MLP neurons of a small language model. Each row is named by its layer, matrix (up: input weights; down: output weights) and neuron, and shows model dimensions 144-239. Each number is 128 + 24 x the weight over its row's rms, rounded and kept within 0 to 255.
Before each neuron's rows, "fires in" lists the words (lower case) most often at its 100 highest values on Wikipedia text that the model never trained on. A number after a token or word is its count.

fires in: "and" 58, "had" 10
L13.up425 [141 146 114 145 115 107 112 120 174 155 114 131 128 114 149 135 168 116 125 101 139 105 145 119 123 129 109 133 136 159 170 108  95 162 101 140 133 159 140 128 129 139 116 128 146 111 110 170 142 152 147 124 167 122 105 186 139 123 147 122 135 159 111 127 104 115 107  78 165 146 178  90 121 107 149 114 125 144 100 110 110  96 151 120 102 109 124 117 110 127 146 101 113 136 167 116]
L13.down425 [181 134 156 134 132 143 145 105 101 106 109 134  90 117 149 128 103 158 123 134 151 130 127 110 127 129 124 103 130 102 129 138 113 109 132 132  94 113 135 115 117 106 124  99 145 116 131 154 125 157 129 135 152 127 155 102  60 127 116 132  79 122 146 154  84  99 167 114 184 129  85 100 139 112  95 161 101 174  77  85  77 166 151 125 137 127 115 112 137 149 160 114 162 132 119 122]

fires in: "a" 16, "on" 14, "s" 10, "running" 8, "playing" 6, "the" 5
L2.up892 [171 106 106 138 164 128 126 111 112 139 127 180 129 125 179 180 149 141 137 109 124 167  89 140 137 193 127 164  97 119 103  93 142 140 126  96 121 158 141 145 158  96  71 144 107 100 108 133 116 124 102 182 122 100 137 115 136 173 114 133 134  88  98 133 135 107 162 100 145 138 123 113 118 148 104 129 164 137 150 172 103 119 176 121 154 131 136 140 126 111 115 126 130 158 134  97]
L2.down892 [138 159 131 134  93 128 163 125 123 124 156 101 150 144 151 111 137 120 108 109 107 178 113 120 134 116 101 129 116 127 156 171 129 113 112 172 130 112 116 105 139 130 149 116 169 143 105 103 190 154 177 150 115 106  95 154 126 158 148 136 100 119 148  90  73 129 112 102 146 132  90 115 119  98 113  99 133 138 139  94 138 169 129 159 105  44  95 105 140 164 165 142 118 148 141 145]

fires in: "of" 42, "his" 9, "her" 6, "by" 6
L7.up139 [120 131 118 150  86 125 145 119 120 118 147 100 101 125 164 144 127 100 111 162 112 136 127 118 152 152  99 131 141 122 143 102 103 148 136 140 101 117 146 155 101 147 131 150 107 156  88 151 142 131 109 142 122 142 123 152 153 117 114 159 135 126 157 144 127  75 106 130 136 110 126 115 129 129  97 146 160 132 160 157 126 143 159 118  86 148 119 122  88 182 109 155 153 147 136 134]
L7.down139 [139 162 135 123 133 127 116 102 127  96 130 117  92  72 152 114 143 123 100 124 129 128 120 112 139 117 114 120 142 129 136 144 129 144 142 155 122 133 117 112 167 150 146 116 149  82  57 124 120 121 141 113 147 132 115 185 132 119 144 149 130 105 144  93 127 126 107 141  92 103  93 156 134  59 124 107  91 155 154 123 137 181 105 129 140 128 105 165 138 139 192 148 130 184 112 189]

fires in: "the" 96
L11.up953 [ 42 172 107 176 117 154 110 147 112 134 149 158 125 105 149 118 108  94 132 144  81 129 156 120 126 144 106  98 134 128 133 177 103 126 118 124 132 111 106 111 137 133 142 134 139  95 106 152 154 113 111 128 112  86 122 133 148 105  95 147 115 126 100 109 102 161 139 107 165 123  95 137 147  85 174 119 125 138 136 163 124 138  88 112 145 111 186 127  95 163 139 154  98 151 108 132]
L11.down953 [ 88 145  87 140 140  82 113 102 114  99 104 129 170 134  78 156 138 133 148 136 123 113 125 155 117 104  95 128 129 107 126 153 120 121 172 133 133 176 160 154 159 121 121 126 160  79 152 166 127 167 145 104 129 119 145  99  98 175  97 144 124 162 148 174 165  94 173 149 146 140 131 120 149 139 124 167 141 141 140 125 120 122 138 114 134 159 129 135 124  98 142  82  75  98 127 165]

fires in: "for" 24, "on" 18, "in" 11
L12.up768 [126  88 167 166 125 157 162 117 140 130 137 116 120 119 168 122 107 132 141  96 108 131 124 128 121 109  91 131 104  97 129 151 132 109 116 117 103 162 163 123 143 115 131 146 141 108  94 127 148 160 141 139 144 111 159 121 161 101 100  76 121 114 107 180 130 103 116 134 116 129 127 152 128 131 107 141 124 142 157 157 140 143 140 132  97 143 194 100 115 134 132  86 135 136 132 109]
L12.down768 [119 162 128 128 110 116 112 182 143 107 136 150 115 101 127 116 151  59 102 169 105 115 156 102 116 132  78 145 108 147 111 134 109 142 141 114 140 118 112  70 121 139 160 111 107 113 150 130 116 162 149 128  90 109 154 158 115 143 136 127 131 131 105 120  91  99 125 105 140 136 122 131 143 148 153 141 123 152 153 158 170 110 131 158 141 115 151 122 170 182 148 112 145  99 152 119]

fires in: "to" 67, "would" 24
L4.up961 [ 78 197  96 132 127 113 139 116 126 153 178 131 133 102 170 122 111 115 125 148 117 130 135 155 142 134 169 174 186 101 154 106  93 156 156 131 115 142 170 148  74 141 148 140 150 109 118 109 142 105 144 106 175 114 130 126 138 104 118 113 160 114 162 121 138  75 151 129 157 107 153 100 170 137 154 138  80 119 136 118 141 113 113 135 161 101 193 148 120  99 178 118 133 108  83 109]
L4.down961 [101 163 178 116 148  89 136 139 132 132 114  91  90 127 117 112 115 141 133 111 166 142 126 146  84 118 110 125 104 141 125 118 118 145  68 111 112  97 149  94 147 146 147 142 111 154 163 130 143 141 127  78 168 135 119 156 113 131 165 109 167 127 138 162 138 122  76 112 170 104 124 110 112 157 164 174 117 127 145 123 151 104 121 134 135  82 154 166 129 129 145 137 192 123 132 109]

fires in: "the" 19, "some" 19, "many" 8, "only" 7, "are" 6, "most" 5
L7.up765 [159 101 139 117 132 166  87 120 163 140 107 159 134 128 152 133 113 136 135 120 129 113 149 120 149 125 127 107 132 133 124 143 124 157 113 120 158 184 164  91  77 137 123 158 136 135 127 134 143 152  85 130 135 115 163 142 149 154 116 180 162 158 119 127 107 119 154 100 107 177 151 138 131 101 186 105 145 108 144 114 190 106 153 120  88 172 143 123 118 117 134  81 118 127 100  90]
L7.down765 [ 99 175 132 122 145 102 150 113 159 132 135 119 107 137 103 141 116 101 134 116 116 141 116 113 114 108 105 146 117 115 125 136 150 124 110 145 136 150 134 101 114 123 151 108 149 148 110 146 122 112 121  92 180 209 129 103 168 114 119 169 156 151 129 144 147 106 138 147 158 142 168 138 104 170 129 149 106 122 107 164 132 128 119 127 103 142 131 128 160 162 127 122 122 151 124 141]

fires in: "home" 19, "help" 10, "helped" 9, "power" 6, "goal" 6
L2.up355 [151 156 120 139 128 151 180 168 102 137 164 124  72  97 115 122  98 136 161 106 147 124 121 151 135 149 131 123 148 107 139 139 117 179 167 118 118 137 173 132  83 164 170 132 121 168 138 148 134 129  97  71 110 129 126 139 157 138 111 116 144 119 128  77  96  85 145 125 138 166 136   0  95 129 120  96 119  95 117 117 115 117 150 126  88 133 107 149 110 154 121 113 134 105 109 109]
L2.down355 [ 98 135 110 106 173  93 140 133 103 193 141  97 136 173 144 117 122 109 117 181 147  95 163 139 104 131 101 125  87 117 151 109 120 124 137  92 118  90 144 146 135 131 123 137 105 145 168  85 139 127 114 106 160 101 149 100 125 163 187 110 114 108 161 118 135 156 149 121 176 139 135 124 109 141 125 153 146 150 123 151 134 157 144 132 141 163 153 136 156 138 134 157 138 153 138 107]

fires in: "would" 39, "will" 12, "could" 7, "may" 6, "did" 6
L4.up302 [102 151 115 113 127 165 106 105 135 145 196 111  96 144 114 181  93 123 175  93 127  86 141 133 141 170  89 155 111 118 134 143  69 145 123 132 159 132 155 146 122 150 155 140 114 112 178 151 113 109 123 160 115  81  92 103 150 164 130 134 144 126 153 124 144 112 142  95 154 137 144 136 100 113 154  93 127 129 154 176 155 158  72 129  85 122 192 126 132 106 152 114 152 109 150 157]
L4.down302 [100 116 159 143 145 140 110 186 167 115 136 114  79 130 104 126 118 107 149 116 116 103 132 155  93  85  92 166 143 168 132 115 103 158 103 149 144  95 115  98 132 118 149 116  92 108 126 131 121 162 129 137 124 157 159 195 125 149 149 139 170 160 180 123 158  99 133 109 134 104 105 134 123 137  92 190 100 148 123 138 141 136 120 122 133 103 107 126 142 132 112 153 131 130 119 117]

fires in: "the" 49, "this" 24, "his" 5, "their" 4
L11.up53 [ 90 145 140 130 103 139 146 132 137 102 163 129 160 167 134 163 135 124 120 112 145 140 127 131 137 117 104 149 154 137 150 146 147 140  96 137 118 119  96  68 103 113 168 104 142 150 129 140 172 139  54  99 148 152 105 116 160 114 101 127 129 134 112 142  85 133 190 115 136 113 116  90 108 133 121 156 109  91 134 119 130 134 168 127 109 118 150 127 130 131 157 103 104 100 146  96]
L11.down53 [159  90 138 128 126  80 109 108 139 123 154 135 128 122 163 117 133 100  86 205 152 129 154 173  96 128 149 138 112 126 166 101 113 133 116 174 112 123 127 159 117 147 124 128 132 127 143 101 119 138  82 169 103 111 127 144  71 153 120 149 105  60 149 127 124 105 110 111 140 104 140 103 146 118 116 128 146 129  87 102 142 134  93 120 172 145 118 101 137 125 133 122 107 154 120 136]

fires in: "of" 17, "among" 15, "and" 12, "for" 6, "three" 4, "are" 4
L7.up929 [137 117 140 164 105 125  70 134 153 125 123 132 149 170 116 126 133 113 105 104 132 133 123 134 133  99 138 107 175  65 132 153  93 152 116 125 102 168 137 168 116 125 121 160 139 136 148 145 145 113  83 128 112 115  88 178 152 153 116 161 126 127 116 126 134  73 109 117 149 155 142 111 135 104 104 141 103 116 147  78 138 137 166 123 107 159 110 115 117 149 127 119 105 152 141 142]
L7.down929 [ 86 191 136 124 150 149 154 162 121 116 134 106 108 123 105 120 118 142  78 141 107 128 113 128 128 143 121 144 128 140 142 115 122 135 149  98 138 138 133 121 129 189 164 145 140 103  88 123 179 118 168 120 106  93 131 173  59 117 138 161 109 145 105  92 112 130 141 117 107 141 110  95 151 126 121 122 146 108 125 113 119 133 112 127 129  85 132  89 109 137 177 148 121 137 121 130]

fires in: "no" 32, "any" 8, "der" 8, "about" 5, "weekly" 5, "little" 5
L4.up645 [123 121 114 129 132  93  92  94 134 131  93 134 140 143 154 130 169 129 123 144  98 127 157 126 101  99 152 123 148 148 114 143 103 110  97 164 148 127 186 103 135 130 120 134  94 122 127 135 118 169 150  86 137 136 159 155 182 133  98 117 136 159  99 122 117 114 144 127 145 140 100 143 159 135 122 111 114 128 124 169 120 133 111 109 173 125 143 112  95 160 133 126 154 181 127  87]
L4.down645 [191  95  91 140  72 144 117 112 146  80 164 104 112 126 110 122 116 114 127 141 220 121 123 142 145 110  87 142 130 104 110 158 131 140  96  97 168 142 135 142 109 121  98 123 119 136 118 131 167 144 154  72 139 121 176 147 120 117 116 125 129 133 153 112 134 131 124 154 143 117 123 146 107 127 136 126 151 177 111 125 106 123 127 129 173 149 119  91 151 136 112 123 139  75 168 126]

fires in: "own" 19, "he" 13, "iii" 7, "design" 7, "owned" 6, "ii" 6
L2.up274 [119 140 138 132 130 174 149 153 152 146 157 132 148 121 139 148 169 132 124 125 108 164 126 147 110 125 129 112 125 131 133  95 127 135 127 138 108 158 119 132 112 135 122 111 123  69 128 163 163 151 124 138 150 102 165 127 104  73 125 185 118 146  64 133 141  99 126 121 155 131 103 132 120 114 138  94 119 117 143 110 100  98 111 136 130 182 159  98 111 139 138 128 171 115 115 126]
L2.down274 [163 155 168 124 135 117 100 141 133 136  86 159 121 139 123  83  94 172 154 124 108 129 105  59  83 110 131 192 162 150 112 158 154 120 161 144 122 109 129 145 103 124 128 181 175 159 133 117  70 132 120 117 162 156 117 117 108 162 100  72 108 134 128 144 143 131 148 126  90 164 107 113 120 128 144 136 181 124 119 127 122 145 118 113  99 128  93 169  83 105  91 129  84 123 156 113]

fires in: "at" 25, "for" 16, "a" 11, "the" 8, "nickname" 4
L2.up621 [ 86 140 116 161 118 133 117 118 115 113 125 128 123 125 149 135 158 125 102 170  74  99 132 133 146 146 132 125 179 117 116 148  77 143 100 155 112 139 141 145 152 144 154 149 167 113 122 143 195 164 137 134 132  94 151 175 134 104  73 143 100 139  81 136 129  87 112 158 117 119 136 107 136 129 184 103 151 128 139 113 140 138  91 139  74 141 151 123 143 163 135 103 101 176 107 163]
L2.down621 [141 148 102 153 105 119 164 136 185 126 160 146 152 126 126 121 128 119 181  68 161  78 138  91 133  64 140  99 138 143 161 132 163 135 156 107  88 130 144  94  90  91 169 126 124 122 178 157 146 125 109 140 153 153 102 113 143 140 133 132 182 122 120 102  81  95 144  85 120 124 146 128 114 122  90 112 135 129 165 121 128 130 111 157 100 123 100 124 152 131 120 126 145 111 110 133]

fires in: "with" 28, "since" 10, "before" 6, "for" 6, "without" 4, "a" 4
L2.up606 [ 94 102 130  95 146 120 179 170 146 134 103 105 142 130 148 137 125 107 139  98 136 103 169 126 124 109 130 141 171  76 132 104 100 166 103  91 173 135 143 146 123  87 107 177 117 121  90 118 167 199 132  69 140  99 131 202 157 120 103 133 136 127 118 166  97  79 127 130 134 146 124 113 121 123 156 147 155 121 141 125 127 129 104 136 147 137 165 133 112 153 157  87 188  98 109 143]
L2.down606 [125 105  72 122 149 131  71 176  68  95 101 143 116 158 131 127 147 111 117 145 139 174 114 133 128 116 164 130 117 170 144 141 108 129 118  79 131 140  78 120 118 125 138 143 146 101 114 126 105 100 134 138 132 109 106 125 121 129 146  98 107 112 120 150 115 124 101 137 154 146 118  93 122 132 102  94 110 173 119 110 107 160 140 123 154 131 124 134  94 148 153 155  99 169 148 103]

fires in: "a" 17, "to" 16, "held" 9, "served" 6, "intended" 4
L12.up326 [ 97 155 113 126 149 140 126  99 161 155 169 129 112 127 165 130 112 137 183  98 116 140 116 157 130 115 114 158 121  98 154 133 125 108 127 150 100 103 144 134 101 134 151 117 148  92 168 130 166 172 105 114  96 103 159 132 112 120 149 142 108  70 124 126 105  98 144 132 142  75 131  91 185 112 151 125 131 159 120 121 145 112 120 131 185 186 156 149 124 139 146 118 134 124  95 101]
L12.down326 [145 146 122 135 129 123 141 117 123 160  97 123 133 102 126  87 129  50 128 153 153 124 163 145 123 134 127 154 124 159 149 115 149 138 104 152 129 115 112 128 163 113 111 147 118  94 168 105 128 165 114 114 103 130 130 155 159 131 103 140 165 112 129 122 137 119  99 135 134 150 119 139 127 129 130 110 127 121 135 117 145 153 131 116 115 110 161 127 156  98 121 142 148 145 128  92]

fires in: "like" 21, "of" 19, "between" 13, "such" 5, "clear" 5, "duchy" 4
L2.up41 [106 144 124 133 127 139 105 133 133 131 102 131 106 159 133 151  81 123 155 153 103 136 122 132 100 152 105 161 149 101 119 142 126 125 135 123 105 145 138 153 113 143  98 119  84 129 128 129 133 172 104 106 139  81 131 145 165 127 142 115 138  96 115 147 143 147  73  89 130 203 141 109 129 116 172 112 114 130 140 114 103 128 171 128 127 174 132 128 124 143 100 106 108 179 136 169]
L2.down41 [160 126 103 154 174  74 160 159 147 105  84 151 121 151  85  97 134 137 152 159 142 143 134  95 118 161 130  87 125 147 109 132 136 100 129 119 124 108 128 152 129 106 123 126  63 143 114 140 116 134 142 161 121 122  91 139 134 119 110 138 117 108 132 146 125 125  92 120  98 121 105 140 123 109 145 107  75 104 129 141 129 138 103 109 123 159 121  88 105 119 150  80 152 121 154  98]

fires in: "his" 18, "its" 10, "a" 8, "an" 7, "genomes" 5, "s" 5
L8.up419 [100 126 143 147  91 134 123 121 109 116 107 131 143 145 140 110 192 141 108 120 133 146 113  74 102 105  81 146 131 175 135 153  59 124  86 177 110 141 134 107 118 115  94 125 143 111 111 134 122 130 135 111 149 160 165 144  96 102 122 124 131 139 137 160 119 124 131 106  92 114 110  80  82 145 124 140 172 133 144 140  80 132 137 120 106 145 145 132 108 163 140  67 134 143 174 135]
L8.down419 [103 129 156 128 116 135 189 124 114 120 126 117 129 124 159 100  91 127  90 124 110 167 123  87 113 127 125 141 152 114 122 113  88 121 107  99 140 103 128  83  65 132 158 113  94 166 138 135 100 122 152 141 100 128 138 122 136 159 141 117 121 113 101 118 118 129 109 104 149 138 150  99 141 110 117 147 120 128 131 131 113 114  94 146 135 120 149 129 127 128 101 198  99 117  98 125]

fires in: "was" 70, "it" 10, "he" 4
L2.up948 [135 126 158 159 120 127 100 124 134 154 149 107 141 142 135 114 171 153 128 154 142 156 161 124 118 158  68 143 115 124 131 171 140 152 118 166 130 126 112 144  79 160 147 130 125  51 107 141 114 136 121 123 116 134 147 161 110  99 163 134 144 108 123 167 112  93 121 136 108 127 143 102  93 148  81  79 135 132 129 115 110 125  96 129 104 141 101 107 131 100 106 102 110  97 176 122]
L2.down948 [172 113 117 131 149 138 147 134 103 124 120 143  88 145 141 118 120 138 112 155 119 144  77 136  82 150  99 130 142 119 125 119  79 144 137 132 125 114 101 130 127 146 137 143 145 141 126 179 106 101 132 158 130 136  91 109  81 130 163 126  99 165 156 142 138 122 104 157  87 124 122 143 122  87 124  76 146 136 142 127 142 113 156 121  99 107 102 120 123 131 139 139 136 120 133 134]

fires in: "the" 66, "us" 9, "its" 4
L11.up325 [131 146 168 116 152 160 125 140 118  92  96 147 135 112 147 103 126  83 118 134 123  97 142 104 119 146 145 111 143 109 111 195 122  98 105 124 147 129 127 114 153 123 160 152 139 152  85 200 117 146 105 111 150 166 186 128 121 145  77 126 126  82 156 164 100 110 158  99 119 163 173 144  92 164 148 136 143  85 106  88 132 118 135 118 136 103 144 140 102 104 154 127 129 129 147  96]
L11.down325 [119 111 113 136 161 117 126 110 164  98 142 166 144 160 136 122 136 113 160 119 129 143 125 106 125 113 130 119 149 138 116 146 117  96 136 115 143 116 115 146 138 111 113 119 114 129 146 132 153 132 104 129 142 122 148  99  91 115 131 125 143 106 109  85 149  91 118 161 121 134 189 125 100  88 147 115 164 184 115 121 131 155 140 130 176 119 105 138 158 123 170 162 147 197 138 145]

fires in: "the" 44, "and" 16, "a" 13, "to" 5, "her" 4
L12.up908 [108 150 131 140  94 118 140 130 112 149 168 159 125 131 180 110 132 125 124 167  76 140 115 141 125  94 122 104 122 138 125 130 137 148 123 141 104 151 115 172 135 175 153 126 113 132 104 185 186 112 115 115  92  94 131 109 173 125 112 133 130 118 111 126 111 116 135 112 124 108 121 121 122 111 122 124 131 121 118 140  83 127  85 120  92 123 174 127  82 135 179 119 122 122 151 128]
L12.down908 [109 129 133 117 152 129 120 122 126  93 110 140 102 130 124 141 121 132 147 129 128 102 134 136  90 121 160 134 107 142 109 138  98 153 174 133 127 107 135 181 144 114  99 108 180 153 127 127 123 155 123 117 106 110 115 124 120 130 105 146 149 113  84 143 122 128  85 183 101 154 139 130 127 137 163 167 158 137 150 112 134 135 153  97 177 142 121 130 131 130 129 162 147 130  83  87]

fires in: "the" 37, "in" 19, "his" 13, "s" 6, "of" 5
L8.up61 [142 148 128 130 104 175 143  56 113 115 148 140  95 133 158 147 140 129 142 122 107 176 128 149  93 137 152 169 139 127 110 154  81 134 136 112 102 123 141 151  96 107 116 111 163  70 149  96 150 110 156 124 132 152 100 156 144 104 123 123 118 139 124 141 106 116 149 163 143 178  91 126 125 155  94 135 133 129 174 138 146 140 129 134 153 171 138  98  89 157 140 109  94 161 165 158]
L8.down61 [136 155 142  99 111 111  91 141 186 160 141 126 126 140 131 168  87 124 115 119 116 141 148 128  96 149 114 110 161 125 131 151 124 106 123 136 134 180  89 119 137 162 167 141  82 160 130 129 127 150  92 103 125 144  91 118 103 154 166 134 135 111 169 101 131 137 141 103 119 140 182 148  67 116 102 104 167 147 159  48 165 132 121 129 125 145 124 161 149 129 106 143 126 124 102  93]

fires in: "a" 27, "second" 12, "an" 7, "the" 6, "first" 6
L4.up247 [125 117 166 119 103 150 182 100 122 117 156 151 133 175 112 166 106  86 109 118  94 118 146 125 119 140  81  93 175  94 134 127 105  92 126 133 122 152 132 125 121 130 112 133 140  75 136 135 105 154 123 124 116  98 148 107 102 108 123 145 101 165 143 141 159 102 131 117 175 176 129 135 109 144 135 144 146  86 133 101 127 133 125 124 104  90 112 125 107 137 111 115 111 111 174 145]
L4.down247 [144 143 149 163 138 126 132 121 143 125 115 131 109 155 124 131 118 143 152 153  69 143 116 130 121 138 130 117 123 112 113 131 117 124 124 101 147 149 131  88 121 101 128 114 120 120 162 110  70 129 119 122 117 147 128 103  92  51 135 117  98 111  68 138 126 124 173  99 115 105 130 131 110 142 115 127  91 178 146  92 139 174 166 145 152 103 118 117 139 131 103 119  97 116 165 109]

fires in: "he" 34, "was" 26, "director" 4
L2.up148 [105 118 104 112 187 139 111 134 104 133 149 156 133 118 190 113 130 143 141 116 126 132 176 165  88 108 142 169 103 151 132 141 129 156 150 157 105  65 125 157  91 137 113 167 140  98 112  89 135 112 115 141 135 154 118 195 158 116 128 126 124  95  92 148 126 114 109 133 136 127 129 114 184 122  92 149 113 151 147  99 111 133 117 128 136 163  99 122 155 130 152 124 130  87 106 131]
L2.down148 [132 111 127 119 118  87  82 157 134 129 175 127 146 154  78 139 121 171 110 123 133 119 131 141 110 142  93 164 121 134 133 135 149 142 127 112 109 115 122 112 108 109 129 114 116 107 155 144  62 114 138 128 127 118 119 130  70 123 160  83  97 155 123 174 132 176 107 160 127 152 150 132  83 164 136 132 149 105 120 131 122  98 117 138 135 156 159 142 107 121  89 153 137  88 111 147]

fires in: "to" 68, "while" 6
L12.up429 [ 97 148 133 131 143 107 147 149  83 127 154 119 130 103 187 160 157  82 158 121  72 122 168 106 158 126 102 149 115 145  96 108 127 146 115 147 112 116 159 140 124 139 135 138 117 127 137 107 149 133  92  98 103 108 140 102 151 105  89 122 126  69 136 157 132 119 138  76 144 129 150  99 116 145 140 144 113 126 132  97 115 115  93 113 133 139 146 212  78 141 156 132 156 104  97 102]
L12.down429 [105 115 163 127 182  73 158 117 138 136 145  95 117  77 133 131 160  74 119 138  91 128  88 155 161 138 114 151 126 133  91 107 126 102 130 133 131  68 143 137 134 151 132 106 121 130 128 121 140 133 134 136 136 127 116 111 133  99 123 147 108 127 127 151 137 116 125 106 154 104 133 123 157 139 138 134 102 144  88 108 133 128 137 126 137 125 154 186 126 162 184 136 170  97 136 141]

fires in: "and" 40, "for" 13, "the" 9
L7.up648 [108 166 133 137 104 127 123 133 117  90 108 131 115 156 110 155 134 121 123 142 103 134 161 137 102 145  90 111 126 125 135 131 145 139 140 109 140 111 142 157 143 130 118 170 185 100 111 119 114 133 144 183 112  76 137 179 128 157 132 109 128 100  92 146 124 103 135 105 131 114 106  92 132 124 128  86 167 114 147 107 136 127  92 127 149 114 125 118  94 130 136 127 156 171 115 123]
L7.down648 [ 82 138 157  91 112 136 151 141  84 106 150 126 123  91 130 146 172 129 120 129 121 133 161 124 114 131 112 131 115 128 120 164 164 131 128 161 144 172  79 118 142 111 104 134 110 143 128 147 137 138 161  82  91 114 146 125 169 138 100 108 168 165 149 178 115  79 127 132 126 122 140 154 121 115 119 131 124 136 148 128 158 140 123 122 117 169  59 118 161 132 113  77 128 119 100 121]

fires in: "would" 20, "to" 15, "can" 14, "help" 10, "helped" 9, "could" 6
L7.up185 [146 148 150 137 128 128 151 132 116 104 135 119 134 129 111  92 142 120 165 145 119  80 160 157 144 148 102 151 130 138 123 155 123 146 122 160 167 107  89 128  44 127 136 149  83 147 136 142 111  95 103  98 151 147 133 155 131 120 126 100 135 143 113 186 119  94 189  98 140 158 159 105 143 136 156 136 117 115 145 108 148 121 130 133  75 140 155 194 134 158  83 153 132 106  86 104]
L7.down185 [108 155 147 116 153 118 127 102 122  94 138 111 149 116 115 124 104 150 174 159 163 165 111 164 122  95 132 168 141 144 128 124 112 125 155 169 149 121 108  88 130 110 141 158  94 104 141 110  90 116 103 137  99 165 124 134  94 110 142 139 124 112 134 146 128 119 151  85 147 138 130 128 178 184 153 139 135 135 136 103 141 125 152 131 101 122 143 125 150 123 104 137 146  99 126 135]

fires in: "her" 27, "him" 10, "american" 7, "his" 7, "australian" 6, "he" 6
L6.up576 [ 92  97 111 142  73 147 145 125  63 107 145 101  98  90 147 140 149 154 129 199 123 142 132 170  97 127 118 147 125 131 119 168 130 149 141 128  54 136 161 142  75 111 157 157 129 119 109 139 114 132  89  98 103 137 143 145 117  81 143 135 150 138 140 132 105 116 156 145 168 144 133 127 149 118 144 127 147 125 140  93 102  87 109 143 158 107 110  92 105 141 123 107 144 116 124 117]
L6.down576 [125 105 126 124 156 130 140 105 106 127 120 135 118 102 121 134 137 108 191  95 161 122 125  78 150 163  98 131 110 128 131 150 130  75 105 126 113 128 132 137 135 166  97 165 135 117 149 120 160 100 124 170 163 141  99 153  95 132 159 121 144 104 171 110 120 104 151 123 138 125  57 129 108 130  94 131 117 102 131 121  95 165 140 123 109 165 158 155 129 113 129 111 157 145 132 118]

fires in: "he" 33, "they" 12, "whom" 11, "who" 9, "had" 8
L4.up241 [ 82 171 178 171 106 134 141 111 119 116 140 138 136  77 108 163 143 123 128 154 162 146 110 163 144 149 115 120 112 129 130 125 138 178 129 146 119  85 143 117 145 143 149 108  98 110 114 136 142 201 133  81 152 158 115 151 160 111 143 153 115 138 102 113  82 135 123 141 145 119 143  89 130 150 109  98 126 144 119 131 118 119 118 132 157 166 132 127 103 127 122  62 122 118 124 127]
L4.down241 [115 146 121 135 119  67 153 116 141 119 141 143 122  48 136 166 117 151 117  96 145 123 148 116 112 178  81 140 109 137 126 106 157 129 146 129  95 129 134  75 139 132 132 179 145 149 140 143 121 127 135 143 179 171 111 145 136 105 116 141 136 148 110 126 113 156 126 141 169 127 112 143 148 132 142 153  99 137  91  56 126 112 129 118 118 150 159 109 103 115  92 135 116 132 114 130]

fires in: "an" 23, "give" 11, "giving" 8, "no" 8, "any" 6, "gives" 4
L11.up500 [ 87 123  73 140  92 104 133  76 130  93  92 126 100 149 100 133 145 146 142 168  71 107 137 143  97 111 170  70 122 162 171 131 125 152  94 142 130 105 105 130 131 109 135 120 104 144 118 145 151 159 124  82 122 141 143 149 131 155 126 146 127 134 121 157  85 115 141 136 155 169 122 156 187  86 142 153 132 134 142 147 117 127  94 139  85 125 147 148 113 142  68 112 103  81 134 155]
L11.down500 [133 132 130 158 129 133 104 126 127 135 107 108  92 125 154 132 148 129  49 117 126 176 119  64 149 165 110 153 128 149 108 152 124 109  83 152 161  95 112 174 132 161 131 107 110 141 135 121 121 127 111 113  90 171 119  99 166 104  99 119 124 123 123 114 131  91 105 129 156 111  61 134 121 127 161 136 102 170 115 130 132 102 162 106 155 144 149 181 143 117 151 161 131 139 107 105]

fires in: "to" 33, "a" 14, "of" 14
L12.up810 [103 139 141 120  86 107  91 133 113 109 160  99 125 147 134 129 146  65 179 122  79  88 165 133 125 110 133 158 157 140 173  91 119 173 125 107 140  97 152  93 109 142 126  90 122 122 149 122 129 118 126 141  99 131 131 131 140 129 141 126 123 142 109 181 137  97 103 152 166 137 125 146 181 123 162 126 167 129 129  91 143 117 106 151 123 178 125 167  81 157 131 142  96 122 129 116]
L12.down810 [134 137 129 140 136 142 123  94 122 117 150 110  80 112 148  98 128 115 120 147 159 125 150 131 126  97 103 111 133 125 130  53 136 145 136 156 111 119 119 120 116 136 143 120 136 132 129 120 143 170 124 105 131 120 131 114 105 134 112 132 118 101  89  99 121  70 145 107 107  73 100 138 153 135 126 147 141 143 176 139 106 178  89 107 163 116 140 148 163 150 143 121 128  77 153 139]

fires in: "had" 38, "have" 23, "has" 12, "refused" 5, "take" 5
L4.up976 [183 129 104 111 155  92  97 116 151 141 191 106 116 136 165 147 143 118 111 150 112 112 128 144 115 107 137 150 139 138 111 144 101 172  98 142 145 162 159 117 120 138 111 115 140 138 159 132 144 138 120  92 118 157 162 142 163 145 140 173 118 127 129  82 155 132 131 109 148 125 158 155  91 124 140 127 124 139 171 115 104 131 158 119 129 153 130 127 126 123 122 118 119 118 127 102]
L4.down976 [148  98 101 141 117 117  82 109 112 135 115 120 129 124 175 122  93 139 122 141 119 141 158 103 137 100 126 152  80  98 111 161 167 129 143 138 101 130 119  51 130 151 104 118 143 152 125 118 123 153 135 143  72 110 115 163 145 159 130 113  99 146 134 134 110 101  87  70 159 157  92 123  91 137 147 160 101 112  97 147 150  98 145 116  97 146 137  84 118 132 103 127 122 157  87 145]